From a checkpoint of a small transformer trained on Wikipedia: attention and MLP in parallel.
MLP neurons of a small language model. Each row is named by its layer, matrix (gate and up: input weights) and neuron, and shows model dimensions 192-287. Each number is 128 + 24 x the weight over its row's rms, rounded and kept within 0 to 255. Numbers have three digits each. A neuron's up and down rows have the sign that makes its largest values positive.
After each neuron's rows, "fires in" lists the words (lower case) most often at its 100 highest values on Wikipedia text that the model never trained on.

L3.gate233:153160094125145107100130153108178114139122129102141126145127153133119134118153140119096152117159119112129143099103134126121170143117124109131113132107156109155126104084102186169142148110139107118135134153090134078101119140127131141096100127123130118099069129152110131114127156115146106137
L3.up233:094118113141121115168118193061148120101172143102121112172085098164115092158155135130107095126111131088121164129127097141119126111160180121123106131134152151105128135169149141120132101147139134144136135115142113077109149123132120146156110156131083092139134144130134127107122161115148114122
fires in: "november", "debut", "13", "table", "october", "martin"

L3.gate373:134105131110139141151112106124121170136147158097153109121144135150136121113159119107090139153118177079161122134076161170134115119111107147135100114136152153091158073134097158126159142121136125137108149147121138077108116152146161097094125105093153129153139134113123127095195099146148115137
L3.up373:139159103148113122122135107128131149125115133110149123166114094174099130100118168173127146164146110143112118133169107105141122121123136138193114161156130119124103135120145178097123118138109137158090130161147122086100121118149128099136144121133117123088130120132163160127119133127122121138
fires in: "life", "death", "died", "due", "family"

L7.gate605:161161151147133115117119149149105145132144183171093154125120109123145123130061129168101121130165143125134154145124116159137104104135130166200137098137122121122169077176144117145135167147113139137115119111116090155115110144127121130094143162164141117146119169133134111082100106149138105160
L7.up605:148151111109127150149104132163116148100152163103106140155125105102140124153101118120152142123143159109116138146118123162127126121097163106147141104102132107151097138108137148114119121112089107123132159093134140128138117150137143127165166145171138137131091129109122155116146124116112127149
fires in: "full", "first", "republican", "fourth", "in", "free"

L3.gate253:088129092104106118094105181183151109091121146148131109140140149106147159149091138142081135150173069113104134117147108159115100119127164144121114104108078133154116156120137147144097149100131163111133136129145108125167125146127104121142133058145090115131138167151141146106137188144144141141
L3.up253:080118128158149158176105185135190108129117088124143138154123136132104138186106117145144167151112124091091135163148122131102147139115082122139114122112135108101147119152096131147168157117050132150196124165145180115126125092107099177128134102118140132101051139104113175125143166143149153129
fires in: "january", "ii", "iii", "male"

L3.gate818:154161123115115095138126135160106091171169150115133113092116134136160124103123131167086110101113115095184138173127128116099149110103187130166172140084131160127149098112132077179146132111107147144119135133144096120164100105103158126132167128102101144131179185173173102142143145150133116140
L3.up818:129171115104147069146129123130154102123126141153199105119098151146177129118099131161131145146138115143115127144099162144108121112106166113109169140109127107125118098122149101166119135109114114119111157120116129146140131134123156156101155094105096124163146154167167149152133133111111111171
fires in: "s", "nursing", "representing", "men", "middle", "mexican"

L7.gate372:127122191100133127117130130150094123198145164064151091138132112168138116143147068110119119126147131114120183103097119110102100114127145088130170164152169126145156093142107115155143130122167144158157105116139143131129183124117102117167119154139123108117143104123158149175119153111147126157
L7.up372:148122132175109121133101118126122106122171159123114159104126096138166120123125149142116144064147126147115129117143122130121151136120107110163145118136085119126181146117120126096125148153127127145116113179150169094164116153121132086114104147136132131114169113113107106131124134150076133166
fires in: "defeated", "win", "without", "lost", "fw", "losing"

L4.gate368:141132140116121132099120073117076132162141130133130125170142122116141135143145072131176133097111159116126143158138130088178157156144114155162113129136109132143107086099132160131122098157165099088119090125116136155149125113109130142155166103117144146089132141170154116197133060132105153120
L4.up368:098124140061087186132148137095141077108171126117114116079102162150135136118137106132083113109147150139164133132149125168124111110118138147107119140094126161114137129176110113147123150103153125118131087161118108143125133148141120118134120152119089090105162092117118101132105141132157098101
fires in: "first", "second", "nickel", "original"

L4.gate794:110091136103137137138088150186126129150106113107185101117145157132135120096153175099135135140110175148123091160120094153121146121122097175137110133148159123123120108161121106131155125150135163160125119122135145109147127130124124117139152149108170107139095128157097088088120156120108122077
L4.up794:135127109141146146146148135125114130117195174095131110092118118141150173147182157104129085115116115161132100125108104163137085116127104157137103129114133078097129102115119105110092128143143126086107100094166127099153095102157087133109160113097145104135137139109109114149109150123088147119
fires in: "there", "assembly", "arts", "year", "rights", "bronze"